config = dict(
    num_hidden_layers=22,
    hidden_size=192,
    num_attention_heads=2,
    num_key_value_heads=2,
    head_dim=96,
    intermediate_size=768,
    vocab_size=2048,
    hidden_act='gelu',
    norm='layernorm',
    norm_place='pre',
    norm_eps=1e-05,
    positions='rope',
    rope_theta=16700.0,
    rope_fraction=0.25,
    qk_norm=False,
    attn_scale=0.102,
    bias='all',
    tie_word_embeddings=False,
    parallel_block=True,
    extras=['capped logits'],
    init='normal',
    init_std_qkv=0.0413,
    init_std_o=0.0,
    init_std_up=0.0413,
    init_std_down=0.0,
    optimizer='muon_variant',
    learning_rate=0.0108,
    lr_mult_o=1.5,
    beta1=0.93,
    lr_head=0.0076,
    max_grad_norm=1.0,
    warmup_steps=200,
    schedule='wsd',
    decay_fraction=0.847,
    decay_shape='linear',
    final_lr_fraction=0.0,
    batch_tokens=65536,
    max_seq_len=512,
    doc_mask=True,
    train_tokens=438300000,
    max_steps=6688,
    dataset='wikipedia_en',
)
MLP neurons of a small language model. Each row is named by its layer, matrix (up: input weights; down: output weights) and neuron, and shows model dimensions 0-127. Each number is 128 + 32 x the weight over its row's rms, rounded and kept within 0 to 255.
After each neuron's rows, "fires in" lists the words (lower case) most often at its 100 highest values on Wikipedia text that the model never trained on; "fires on" lists the tokens most often at its 100 highest values on Wikipedia text that the model never trained on.

L17.up469 [129  86  66 108 156 126 153 118 141 158  73 113 147 104 196 139 140 174 138 168 121 143 147 176 120 142 141  97 149 112 133 171 105 101 113 193  87  87 193 138 114 127  50 131  74 121 129 136  95 101 138 145 143 153 112 159 106 140 199  95 119 138 123 131 109 165 139  68 124 111  91 144 121  90 136 106 183  91 136 131  59  94  96 139 115 179 149 203 155 156 129 118 133 150 122 102 171 152 136 142 136 143 145 122 157  82 101  86 166  84 108 176 152 132  83 107 151 165  65  93 163 109 148  91  82 153 162 134]
L17.down469 [ 97 130 145  85 132 149 146 161 126  93 132 136 136 141  93  94  68 115 142 144 161 117 115 149  57 137 164 127 181 107 112 131 137 119 132  97 146 178 143  98 101  91 157  95 199 128 120 154 161 130 140 123 108 139 170  96 140 109 151 169 110 181 159  90 127 107 136 132 120 117 143 147 145 152 134 141 129 170 147 165 125 174 121 111 139  82  96 145  88 137 115 179 140   8 128 138  65  72  87  77 236 149 167 126 138 145 139 127 109  71 138  93  89 135 152 128  75  54 140 124 109 167  93 145 105 169  93 173]
fires in: "on", "of", "for", "one", "by"
fires on: " On", "On", " of", "y", " For"

L8.up158 [108 122  88 173 135 137  87 140 147 178 111 114  92 122 156 155 151 177 133 114 113 126 181 126 111  98 138 148  91 134  76 140  94 154 105 154 126 173 163  96 112 139 126 108 134 238 104 112  78  92  45 171 168 139 100 125 139 110 118 164 117  92 136 144 168 152 152 126 133  68 131 136 122 138 108 125 134  70 135 108 108 144 137 122 138 129  95  52 160 187 144 117 127 181 139 169 145 126  88 214 126  62 157 128  90 134  88 129 140 164 120  89  80 104 160 120 148 160 104  77 129  89 154 113 146 156 138 156]
L8.down158 [153 131 141 156 116 121 109  70  84 110 130 113 126 123  59 116 104 135 135 167  86 150 119 124 207 188 107 176  70 141 166 187 110 153 107 135 110 166  74  97 136 155 153 129 143 133  78 139 115 137  78 111 102 119  90 106 157 126 152 118 165 103  96  82  90  95 103 115 125 112 141 167 162 139 145  88  91  95 101 135  78 182 199 138 131 129  95 169 159 123 121 151 116 150  87 118 133  77 113 131 129 141  61 163 128 122  87 164 145 113 124 132 137 159 100 184 139 122 128 128 153 131 175  87 155 101 106 138]
fires in: "also", "world", "they", "species", "it", "not"
fires on: " also", " world", "y", " not", " it"

L2.up295 [110 119 161  91 154 141 121  61 131 156 181 109 112 138 141 170 167 127 123  62 126 147  68 133 142  94 120 138  83  90 104 124 138 170 159 119 125 142 143  99 149 139 214 178 158 138 112  93 101 117  96 155 174 154 129 138 154 116 143 127 110 110 172  79 119  97 126 128 184 117 116  86 130 154 136 150  97 124 125  89 193  78 140 138 107  73 165 103 147 173 143 187 114 126 115 196 165  74  67 103 112 102 132 113  78 133  51 163 160 163 128 127 162 135 106 154 149 126 122 135 122 134 162 113 134 181 135 107]
L2.down295 [136 129 185 214  90 144 187 101 113 166 100 129 141 166 127 148 194  92 141  98 127 175  79 135 136 116  55 144  81 157 125 152 135 137 105 177 113 131  84  75 145 114 137  72 175 136  58 108 147 158 130 131  85 127  88 129 179 135  73 122  57 124  90 112 164  92  99 120 113 175 118  91 112 167 135  93  98 131 111 113 148 102 100 126 146 146 115  67 111 202  79 160 139  96 132 136 130 122 110 140 107 139 125 125 142 158 103 188 152 140  97 134 176  97  79 110 135 108 135 105 191 162 121 170 150 152 142 155]
fires in: "not", "also", "life", "wife", "still"
fires on: " not", " also", "fe", " pro", " we", " still"

L3.up386 [ 92 173 117  40  88 135 165 150  57 114 152 154  81 160  78 175 131 107 107 149  67 131 157 145 179  96  96 120  77 161 133 205 112 159 124 170  74 100 113 117 136 157 116 197 153 184 152 142 149 141 106 116 124  89 122 142 189 157 146 134  84 101 106 163 130 135 153 135 133 169 204  92  98 112 136 143 116 128 129  96 147 202 157 142 124 160 121 100 107 181 122 168 109 115 108 167  69 118 178 129 119 141 181 120 107 144 168 119 133 116 113  92 151 142 105 138  55 139  96 111 161 111  77 128 135  95 132 114]
L3.down386 [ 92 151 118 146 169  74 115 135 148 119 184 112  95 129 183 110 122 135  72 173 135 137 122  80 107 159  92 154 115 157 100 131 196 165 172 146 105 137 106  66 178 112 166  67 166 152  96 152 160 116 165 107 160 124 148 111 128 111  92  80 124 128  45  54 166 114 163 117 136 135 192  84 138 138 143 117 131 135 125 240 131 159 139 135 146 122 118 117 155 204 142 111 101  93  89  74 176 171 108  97 132  88 103  98  99 142 122 140 120 130  93 104 127 172 142  77 101 138 115  85 146 112 149 130 110 157 105 141]
fires in: "there", "them", "therefore", "these", "shrek"
fires on: "re", "m", "k", "in", "round", "se"

L15.up259 [121 118  99 110 162 114 149 150 183 127 155 123 105 185  85 106  84 162 101  84 176 128 109 122  75  50  74 151 117 173 157 100 143 136 133 142 102 129 149 113 154 129  88 131 117 107 133 119  84 182 113 175  92 125  89 142 126 153 113  84 151 109 140 158 158 143 115 118 105 133 141 112 120  87 132 165  23 113  92 145  72  76 129 158 164 176 155 188 125  90 145 117  91 108 164 176 113 120 161  93 145 154 140 133  79 107 160 118 156 118 162 143 166  92 192 130 147 102 204 140  99 180 177 139 177 120  92  90]
L15.down259 [123 170 168 167 123 169 151 117 174 127 135 129  61 178  85 182 107 139 133 115 160  90 132 154 124  76 116 140 111 116 163 125 122 161 115 137 146 150 141 128 137 141  95 131 147 137 134 155 104 186  77 132 166 148 127 182 126 105 100  92 107  93 171 130 126 110 137  92 131  51 192 170 150 163 117 155  96 173 155 155 139 103 108 109 164 130 106 148 141 121 155 119 118  89  94 131 103 114 134 113 165 219 112  93  84  53  85 140  58 153 112 110  93 177 194 105 142 153 151 182 127 120 112  82 135 111  97 131]
fires in: "an", "any", "anti"
fires on: " an"

L2.up216 [128 131 150  98 133 146 119 127 109  98 129 141 125 120 150 103 113 161 209 137 115 111 156  65 163 159 160 123 137 114 156 103 130 144 184 121 157 162  92 146 132 206 162 158 190 117 177 157 108  93 124  68 147  81 194 194  70  64 125 120 127 154 164 132  88 138 118  43 102 102 131  99  96 140 111 157 153 140 153  95 145  82 131 143 150 146 151  63 126 127 174 166 130 107 115  91 132 146  98 147 157  99 139 102 136 137  91 127 102 134 125 117 145 107  85 110 167 130 129  94 151 151 142  41 179 167 129 135]
L2.down216 [146 163 111 119 152 137 130 113 142 112  97 165  71 139 141 174 138 131 139 141 183  93  94  74 169 149 118 134 117 112 123 162 127 135 104 154 152 125  81 115 161 138  97 136  97 173 114 111 111 160 103 181  92  94 129  95  98  80 116 146  95 182 164 144 133 102  86  73 122 128 172 133 138 130 149 186 203 153 133 139 132 126 102 110 206 162 112  85 124 156 149 120  77 152 151  69  91 148 100 137 125 123 211 102 152 104 162 153  94 148  59 133 150 112 102  87 142 126 112 154 100  87 123  71 156 143 167 122]
fires in: "not", "also", "without", "via", "xavier", "a"
fires on: " not", " also", "a", "und", "out", "ter"

L2.up55 [112 206 119 147 142 137 116 176  58  70 108 108 159 109 107 138 165 131 164 131 208 127 167 175 177 205 144 150 117 124 182 186 160 127 170 132  79 157 101  92 111 117  94 134 130 136 154  90 126 154 200 102  78 147 107 142 174 102 115 125 124 125  90 148 140 146 134 106 158 209 148 123 130  58 157  81 122 122 106 104 169  81 169 124 114 148 121 116 121 100  51 117 126 107  91 172  83 110 128 123  72 129 132 126 144 146 139  91  83  54 153 109  86 123 120 175 142  66 163 150 136 117 127 135 129  99 136  82]
L2.down55 [166 114  87 159 150 109 130 135 116 101 131 161 176 121 132  95 166 172 131 112 219 106  73 116 120 180 128 161 104 130 144 107 156 121 135  89 135 151 150 125  87 142 195 165 152 121 143  53 106 129 177 112 152 107 134 161 116  95 144  93 130 133 114 114 131 130 143 135 142 120 136 161  90 119 166 135  67  98  79  72 126 130 142 157 157 171 112 166  69 109  74  94  99 113 180 100 114 127 111 158  83 106 136 146  64 111 185 137 141  97 169  85 132 143 114 168 136 157 138 169 132 103  86 207  77 108  91 152]
fires in: "there", "former", "family", "therefore", "along"
fires on: "re", " former", " south", " family", " north", " along"

L2.up767 [ 98 115 110 142  92 110  96 183  77  59 132 123 149 132  99 102  91 132 148 124 131 174 105 149 155 162 171 129 127 144 107 107  87 104 155 149 118 171 116 176 142 141 120 163 110 112 127 160  84 132 105 118 112 124 132 142 143 139 179  65  64 109  96 170 190 181  81 115 131  79 246 130  92  73  75 156 118  85 143  99 167 133 175 168 104 195 115  92 134 135 111 150  85 176 121 169 153 123 151 123 105 187 117 105 164 108 180 101 112 107  96 120 126 198  67  92 180 130 134  92  92  99 122 174 164 171 151 111]
L2.down767 [152 102  77 160 126 107  93 150 131 104 173 158 155 111 173 150 155 156 165 163 132 187 140 121 115 111  98 118 103 141 172  87 163  95  92 105  68 141 133 154 159 120 140 178 210  93 112 120 104 126 156 150 138 116 113 156 106 109 113 120  83  93  89 124  92 230 127 115  72 122 127 105 159 131 107 130 110 105 150 116 102 131  80 138 145 134 129  42  86  97 137 106 123 124 128 104  32  87 159 148 184 134 176 122 171 174 102 151 146  86 175 144 136 110 127 182  95 125 141 160 148 101 138 105 167 193 155 110]
fires in: "them", "then", "most", "there", "largest"
fires on: "m", "n", " most", "re", "st", " other"

L2.up209 [154 144 129 120 119 102 146 118 151 146  54 147 145 163 127 156 193 115 114 140 101 132  89 218 119 113 113 134  60 147 124 142 168  91  72 148 148 142 146 100 149 158 118 141 144 125 139  34  98 147 111 170  90 147 126 167 112 122  73 129 213  68 118  98 148 106 106 139  71 168 147  99 145 103 122 159 134 171  92 182 141 130 134 127 104 139  82 196  69 100 140 121 158 152  81 125 154 148 151 156 188 122 152 160  84 131 141 161  95 165 123 135  84  76 136 123 119 122 138 175 104 124 104 145 130 121  90 128]
L2.down209 [148 121 123  93 159 105 122 138 123 150 100  58 122 115 161 118 159 112 123 121 119  96  66 140 107  95 190 118  87 191 114 126 109 149 133 116 137 157 114 128 122 127 135  99 106  88 107 144 162 106 141  97  93 169 132 125 181 104 113  84 154 116  93  74 134 200 107 149 124  51 122 121 136 134 214 193 121  99 127 125  77  74 154 157  89 127 142 148 139 104 156 135 118 123 145  95 105  83 176 160  65  93 167  96 163 120 192 125 175 134 128 121  42 121 197 122 123 146  92 104 179 168 111  91 134 125 134 141]
fires in: "season", "record", "appearances", "year", "games"
fires on: " season", " record", " game", " appear", "ence", "ition"

L15.up410 [ 91 117 101 188 149 124  82  70 177 115 111 105 152 117 136 171 143 142  73 162 173 159 101 187 119 154 115 114  41 118 114  87  93 148 135 121 158 139 146 181 124  61 126 141  84  91  56 141 127 103 127 147 160 123  86  88 139 162 155 124 156 118 116 119 147 135  86 108 165 148 142 146 133 119  91 162 152 113  80 168 138  71 177 166 104 168 123 118 133 134 143 186 157 136  98 160 155 118 169 102  75 127 141  81 137 157 110  59  87 166 150 156 179 129  86  79 192 149 170 102 105 109 117 143 120 138 180 123]
L15.down410 [135 135 115 146 103 114 125 102 135 104 148  60 197 115  73 126 159 104 154 169 203 111 119 117 105 101  82 121  43 114 176  96  81 143 193  87 151 162 183 146  68  93  84 109 127 154 127 172 148  53 157 164 134 179 153 172 116 138 121 116  96  98  98  92 173  53 162 130 106 128 165 153 168  99 122 131 109 148 138 182 142 110 119  65 139  91 131 119  65 165 107 144  82 134 103  80 137 151 108 102 139 167 164 115 159 120 181 168 108 105  94 133 110 166 121 154 156 160  92 124 165 143 115 165 103 145  95 169]
fires in: "of", "on", "find"
fires on: " of", " on", "fin", "s", "sh", "On"

L13.up76 [179 122 137 127 212  92 166 125 176 163 118  94 143 108 110  94 118 132 119  66 175  78 105  64  65 140  71 131 135 117 132 116 134 102 107 142 106 156 106  80 167 120  91 146 128 101 113  91 168 142  72 130 106 114 111 150  89 120 144 161 137 138  82 158 116 166 110 130 144 168 161 158  96 189 120 155 158 163 158 142  40  75 151 105  96 110 138  90 127 124 114 185 125  96  95 189 150 129 133 148 121 125  84 186  75 129 152 124 120 161 163 157 111  91 139  59 113 114 144 132 137 111  92 103 120 130 109 151]
L13.down76 [195 127 135 113 132 114 169  58 131 134 194 154 102 138 101 164 157 139 166  88 145  77 200 121 135  91  79 140 116 127 130 104 128 131  95 139 123 143 167  73 142 145  45 124  76 143 117 151 143 105 138  72 157 126 105 151 123 184 119  93 153 143 124 145 101 154  95 118 195  97 157 134 170 160  90 126 161 128 135 143  40  77 122  98 142  86 172  77 123 103 137  87 108 151 115 218 115 145 106 109 178 161 136 106 119  86 137 140 139 167 202 167  96  92 154 131  65  86  87 114 130 140 133  37 166 128 117 148]
fires in: "an", "angeles", "any"
fires on: " an", " An"

L2.up745 [157 112  87  71 144 141 120 114 107  94 144 108 129  48  49 196 118 139 145 117 157 151  87 107 177 131 150 145 130 194 138 120 182 112 154 158 113 151 114 155  94 108 100 145 104 124 178 135 164 125 178  56  91 134 106 182 137 136 125 122 108 170 137 135 148 136 107 148 111 171 123  97 130 110 192 116 126  75 109 168 135 142 141 172 169 138  89  79 148 110 114  86 128 153 168 180 111  44  58  90  80 204 127 145 124  86 156 106 129 181  60 144  74 138 156 155  86 111 105 117 119 120 139  83 154 152 136  65]
L2.down745 [ 66 115 149 121 117 156 153 184 173 109 126 133 127 156 142  68 132 106 130 127 103 145 101 195 139 194 105 145 114 175 101 168 103 133 176  67 172 111 126  91 107 161 132 120 115 100 145 132 124  75  81 137 124 139 143  92  91 108  70 109 112 131 111 110 169 117 135 115 114  84 119 166 101 118 122 137 153 127 164 102 120 140 161 154  99 106 135 180 124 180 176 169  86 105  65 108  96 180 112 163 103  81 100 150  96 136 152 114  94 122 195 152 110 157 135 182 150 134 156  76 113  98 109 106  81 120 111 157]
fires in: "there", "former", "war", "therefore", "rhine"
fires on: "re", " R", "er", " former", " War"

L3.up564 [170  94  65 161 172 165 128 114 157 108 109  76  71 174 116 197 167 120 125 101  99  88 110 150 109  90 115 131  92 170 135 122 137 138 112 153 115 133 163 146 157 197 168  98 137 140  98  92 151 125 129 124  87 105 134 173 148 147 116 154  89 174 212 134 120 100  48 130 177 175 158 171  84  76 104  93 117 113 123 127  92 162  90 138 122  89 160  99  82 138 226 118 145  96 146 168 139 145 111  93  94 141 165 162 130 104 164 152 128 106 136 140  90  89 137 125  91 144 155 145  91  94 113 102 122 154 167 140]
L3.down564 [169 131  45  94 125 166  92 142 154 141 163 170 113 170 127 104 198  90 136 109  93 100  60 113  66  85 122 198  96 153 121 138 139 137 143 112 156 125 150  84 110 149 141  65 126 106  72  99 121 111  88 194 111 128 132 138 117 152 125 145 114 138 146 158 152 126 197 153 169 182 161 109 158 141 109 135  89 113 141  92 107 106 124  98 111 151 147  94 120 151 183 114 143 115 150 140 147 130 148 176 117 142 141 136 122 133 122 121 119 130 173 117 134 182  87 113 153 131 120 118  83 109 139 115 169 115 141 119]
fires in: "s", "isbn", "times"
fires on: "s", "N", "ial"

L2.up703 [110 108  78 165  89  43 118 107  91 108 152 170 146 141 142 132 150 113 155 169 140 158 144 156 133 111  56 114 117 102  86 114 106 143 114 146  98 129  98 124 179 126 100 151 112 134 152  91 118 148 105 126 145 138 122 171 160 194  89 127  78 100 113 184  86 148 185 110 152 151 128 112 135  56  38 172  56 155 152 170 131  65 133 193 143 150 170 137 139 147 186 130 107 115 164 128 114 102 114 114 110 122 145 164 127 149 200 111  57 178 121 141 130 158 149 127 120 171 178  99 144 120  93 139 107 161 158 127]
L2.down703 [111 145 121 150  76 101 109 160  85 103 119 197  70  51  74 162 105 101 133 134  91 196 142 158 163 148 121 111 136  41 158 119 110 158 167 164 148 151  96 115 124 118 126 127  99  77 146 189 155 124 112 125  83 113 126 169  86 209 169 203 102 142  95  98 122  87 108 123 133  87  92 144 133 109 112 150 144  91 165 143 120  82 143  95 154  27 144 182 182 116 101 150 127 154 149 174 183 131 124 127 134 126  80 108 105 132 155 147 163 191  94  57 137 133 152  93 119 160 119 119 142 132 153 107 151  77  94 123]
fires in: "other", "early", "two", "most", "three"
fires on: " other", " early", " most", " two", " three"

L3.up105 [128 122 142 160  75 161 130  73 165 150 121  99 157 155 129 153 194 118 139 114  63 139 106 118 150 110  99 136 155 185 122 120 119 129  75 108 107 113  94 108 132 122 168 150  46 205 163 116 119 148  69  83 172 131 169 123 133 137 120 117  83 149 106 140 168 126 173 111 147 153 151 158 128 170 101 137  89 107 160 144 142 197 162 165 122  98 154 113 138 164 112  80 126 145 146  72 152 116 129 138 100 106 147 139 143 143 100 120  96 138 104 140  64  60  82 145 170 137  54 138 136 146 140 110 149  80 159 146]
L3.down105 [160 138 171 220  60 139 156  70 108 169 129 145 129 138  94 100 103  88 129 181 113 126 151  98 135 137 108 132 103 132 188  99 138 133  82 162 136 112 155  82 187 119 151 207  88 174 168 134 123 137 113  98 168 139 139 110 146 151 116 114 164 160 110 120  82 122 149 159 144 148 160 126 144 127 145 159 105 148 142 119 145 130 154  95 131 118 130  99  95 117 133  97 103 147  89 108 119  90 147 195  71 122 135 116 143 195 105 110 115 161 117  48 125  73 107 174 183 108 118  89 157  78 103 151 184 126 129 125]
fires in: "he", "also", "she"
fires on: " He", " also", "e", "he", " She", " she"

L3.up125 [ 72 148 104 123 169  99 166 124  96  66 137 139 150 163 179 149 155 135 119 135  81 121 110 128 188 108  85  87  92  62 153 138 111 131 117 125 110 107 102 144 108 128 148 142 106  92  97 113  86 113  90 126 109 126 125 164  46 178 155 121 114 176  97  77  91 107 127 127 220  81  93 143 121 137 114 149 151  92 157 176 135  86 136 169 162  90 164 170 130  97 163 140 167 138 137 159 193 165 130 113 116 184 200 159  82 158 140 120  77 185 136  86 127  62 144  88  86 115 189 130 103 100 146 142  78 167 148 103]
L3.down125 [174 153 109 140 127  84 123 135  59 122 198 191 110 174 118 175 156  48 122  86  87 133 138 164 136 123 119 121 154  16 113 135 162 127  94 121  97  92 126 120  83 133 105 121 110 104 172 132  85 132 104 119 117 136 135 141 105 228 167 118 113 169 149 113 123 106 117  95 185  77 126 141 127  91 160 101  95 147 154 168 151  65 145 131 173  64 133 138 149 117 165 117 156 110 136 177 151 135  68 121  78 162 145 129 163 119 129 143 156 190  86  99 147  58 128  89 144 103 179 162 113 183 139 138 103 156 102 138]
fires in: "two", "other", "local", "several", "various", "national"
fires on: " two", " other", " local", " national", " special", " several"

L3.up593 [104 163  39 140 129  77 167 100 149 136 134 118 126 136 148 133 120 128 118 126 126  66 200 194 161 137 134 138 135 102 143 103 141 128 138 143 122 161  84 135  99 130 164 162 132 151 107 114 161 147 117 145 118 134 102 117 137 170 153  93 164 102 130 145 174 114 117 100 113 120 121 124 106 134  95 165 134 175 121 139  88 237  64 175 111 111 114 101  69 147 105 117 145 100 139 129 131 193  73 135 118 159 192  91 124 100 144 127 116 187  80  90  69 146 113 138 117 143 113 164 124  68  55 129 190 108 120  98]
L3.down593 [141 148 110 133 151 119  81  98 143 164  89 174 122  99 112 154 153  70  98 130 142 130 176 121 107 130 120 147 182  81  69 181 162 176 151 134 131 126  89 147  69 172 173 152 122 121 151 168  53 127 118  94 130 155  43 134 131 154 150 114 138 124 168 142 157  48 135 109 135 122 190 114  86 101 108 140  98 154 161 180 162 149 119 141 140 102 181 150 123 119 144 108 155 116 105 173 110  99 133 115 101 117 181 121 115 133 122 197 130  97 112 102 161 158  94 170 134  70 141  93  53 116 157  98 137 141 116  57]
fires in: "state", "city", "republican", "court", "country", "stated"
fires on: " state", " Republic", " city", " Court", " country", " City"

L5.up132 [156 165 138 116 146 125 122 191 114 132 157 141  78 105 156 167 130 146 111 114 166  87  90 119 114 126 125  92  46 145 132 147 109 128  65  95 126  96 137  68 167 157 128 116 142 110 167  98 159 150 141 163  86 140 139 103 128 132 106 118  77 137 164 131 120 127 127  95 140  91 101 160 129 101 106 103 218  62 108 116 142 158 115 103 143  96 111 179 122  99 159 177 201 107 108 113 160 149 147  98 121 156 184  88 158 131 114 146  99  95 127 122 157 122 199 133 126 142 115  85 152 126 112 146 144 129 197 196]
L5.down132 [154 108 150 100  75 179 156  99 123 125 100 166 108 151  44 117 128 113 136  73 155 140 106 109 160 146  91 130 140 135 141 126  85 104 155 114 153 111  88 104 149  81  87  77  92 132 136 158 122  35 111 165 136 108 133 124 102 157  85 213 120 141 103 137 121 180 140 142 119 119 139 101 127 140 136  67  36 121 148 120 114 105 156 189 162 109 139 153 143 153  92 125 114  95 140 111 128 129 160 154  96 133 120 151 112 180 109 154 130 185 111 130 126 185 150  67 157  77 143 168  63 152  89 127 188 136  67  89]
fires in: "s", "beautiful"
fires on: "s", "ant", "au", "hi"

L2.up598 [ 72  97 110 179 148 117 125 161 169  81 140 175 163 146  77 118 119 124  86 118 127 122 139 150 120 138 153 144 178 145 148 141 164  66 116 154 108 178 137 157  76 115 162 136  82 160 167  95 145 113 125 173 145  87 107 120  92 158 181 154 121 156 137 107 181  37 107 102 158 116 155  63 136  81 168  52 114 103 145 123 125 197 108 119 148 138  89 167 147 123 173 249 116 166 123 138 169 122  98 116 130  48 121  67  92 150 205 100 133  92 148  83 118 100  97 119 120 155 119 167 137 121 103  74 154 159 127  96]
L2.down598 [112 118  93 167 133 102 108 147 135  72 165 136 162 144 102  98 129 136 121 104 168  47 104 199 154 161 158  79 109  99 164  64 144 172 172 101 169 176 129 114  88 143 169 125 119 141 132 136  84 131 149 219 145 126  81 157 114 121 186 114 103 143 144  69 145 156 130 115  82 113 152  82 171  90 152 123 100 109  62 125 110 193 143 141 112 161 190 142 124 163 154 136 184 132 131 108 113 111 156 117 161 170 121 107 130 130 129 132 109 103 153 104 109 125 111 129 129 127 160 138 152  74 106 116 158 135 142  99]
fires in: "state", "states", "listed", "house", "eastern", "representatives"
fires on: " state", " list", " States", " Council", " House", "present"

L6.up767 [ 77 135 132 110 158 151 170 119  98 181 106 168  95  91 139 101 118 134 165 147 109 120 184 179 135 101 110 227 130 161 160 123 101 145 118 141 111 137 140 131 151 126 131 202  85 136 109 107 113  94 166 143 147 125  72 147 124  80 198 122  77 108 110  91 170 108 106  80 101 137  86 131 124 107 157 166 148 148 166 127 156 113  77 150 104 140 151  66 100 145 117 111 124 114 181  90  89  98 132 101 143  48 186 127 129 181 138  60  95 161 178 116  84 132  91 118 172 128  85 127 144 129 148 113 166 117 128 134]
L6.down767 [117 118 138 150 128 157 132  68  70 134 182 184 118 110 167 145 115  93 149 112  80  86  72  99 112 120 146 140 155 115 124 180 127  95 138  83 143  90 118 126 138 172  79 141  60 113  70 164 152 105 153 117  82 158 134 156 132 207 163 169 109 117  48  95  98 164  81 175 103  61 166 150 114 124  90  94 159 110 146 115 107  60  80 172 101 115 166 122 151 136  92  81 114 147 137 150 177 116 106  82 106 107  96 138 187  98 158  69 126 131 112 150 118 173 167 113 164  95 108 159 168 140 151 170 153 116 141 117]
fires in: "also", "not", "becoming"
fires on: " also", " not", " sp", "ist", "com", "lect"

L10.up767 [106 127 132 114 135 164  76 187 154 125  62  98 190  81 159 136 172 113 107 104 138 136 125 130 124 112 118 176 127 147 113  84 121  96 159 124 144  53 105 113 114 147 134 168 130 174  90 128  85 143 117 160 122  88 126 145  90 113 131 115 170 133 136 114 105 148 107 140 108  92  91 143 150 114 114  96 125  85  81 126 208 203 137 176  93 201 115  96 112 101 177 170 133 166 172  83 122  80 111 108 238 121  43 123  96 136 177 121 133 116 133 111 127  95  95  76 131 112 162  62 145 155 121 100 126 112 178 126]
L10.down767 [181  98 109 145 129 143 119  68 110 153 120 175  67 154 142 124 101 100 147 130 107 122 153  95 127 144  87 170 109 116 181 168 180 105 141 113 125 128 116  96 181 185  81 133  94 153 128  93 164 130 137 113 175 127  94  98 210 160 150 145 130 133  80  70 116 139 172 107 113 156 140  94 120 134 166  22 142 151 125  92 140 133 120 143 135 157 150 109 117 127 188 115 135 173  72 166 132 104 118 116 124  96 136 175 116  42 128 133 172 152 131  93 151 110 141 129 198 126 110 130 148  85  98  98 197 139  95 181]
fires in: "if", "other", "instead", "by", "roof", "when"
fires on: "th", "f", "y", "ad", "t", "hen"

L2.up167 [147 125 183  75 107  91 126 122  93 109 104 140 126  96 166 124 165 104  96  95 156 127  91 110 139  97 131  55 135 129 108  75 188 138 126 147 132  66 140  95  79 121 108 124 161 105  77 117 125 136 171 169 141 191 122 145 112 143  82 119 144 120 135 126 154  92  86  82  78 169 142 142 134 115  90 124 185 108 127  92 166 118  52 200 161 118 170 197 153 164 160 115 141 153 111 129 171  75 139 153 152 118 154 125 119 158  89 195 112 140 144 171 124 109 146 120 143 148 170 129 142  86 129 121 114 120 104 185]
L2.down167 [107  65 162 148  93  65 169  85 182 143 127 158 108 132  96 100 140 163  96 132 140 139 141 139 156 112 114 147  98  73 163  56 119 152 123 169  88 124 162  79  80 126  73 165 137 102 163 155  94 161 175 143 189 101 151 147 154 148 100 132 101 104 100 137 159 128  87 168 160  91  97 187 177 163 130 136 179 115 100 131 106 180 122 204 132 150  80 129 118 165 156 137 139 194 107 111 137  75 169 113 120  74  76 127  95 173  79  98 128 111 170  78  49  77 162 133 119  75 176 139 138 142 141  89 172 170 166  94]
fires in: "season", "games", "game", "series", "third", "appearances"
fires on: " game", " season", "as", " series", " third"

L13.up94 [179  75  62 162 108 154 139 167 125 133 148 103  97 145 100 122 110  86  98 124  96 152 156 152  87 104 107  72  85 112  91 144 103 111 164 144 116 128 173  95 136 109 138 149 132 169 125  95  85 110 141 100 166 103 160 110 134 141 173 131 119 158  70 137 130  65 148 177  90 182  81 108  85 184  93 152 130 129  84 180 162 137 183 133 144 106 129 127 125 115 140  84  85 229  93 104 119 124 127 173 175 114 153 147 132 102 149 116 171 144  88 134  45 115 114 152 141 141 112  74 120 137 132 105 173 119 162 135]
L13.down94 [136 196 121 171 187  86  94 175 150 100 193 147  85 107  97 101 140 139  63 199 139 129 165  98 137 169 108 167 147 141 131 138  90 130 103 113 146  92 112 165 113 128 170 130 165 158 135 139 120 133 180  85 150  97 124  78  96 190  99 131 101 141 116 141  81 130 109  95 161 205 189 138 150 125 134 151 103 111 165 101 151 120 105 130  80  80 123 122 139  94 129 120 147 137 153  74 136 132 139 108 118 128  75 107 137 117 148 132 166 129 105 148  99 112 143 165 151  91 103 135 132 152 156 114 119  69  95 149]
fires in: "he", "then", "also"
fires on: " He", "e", "ly", "n"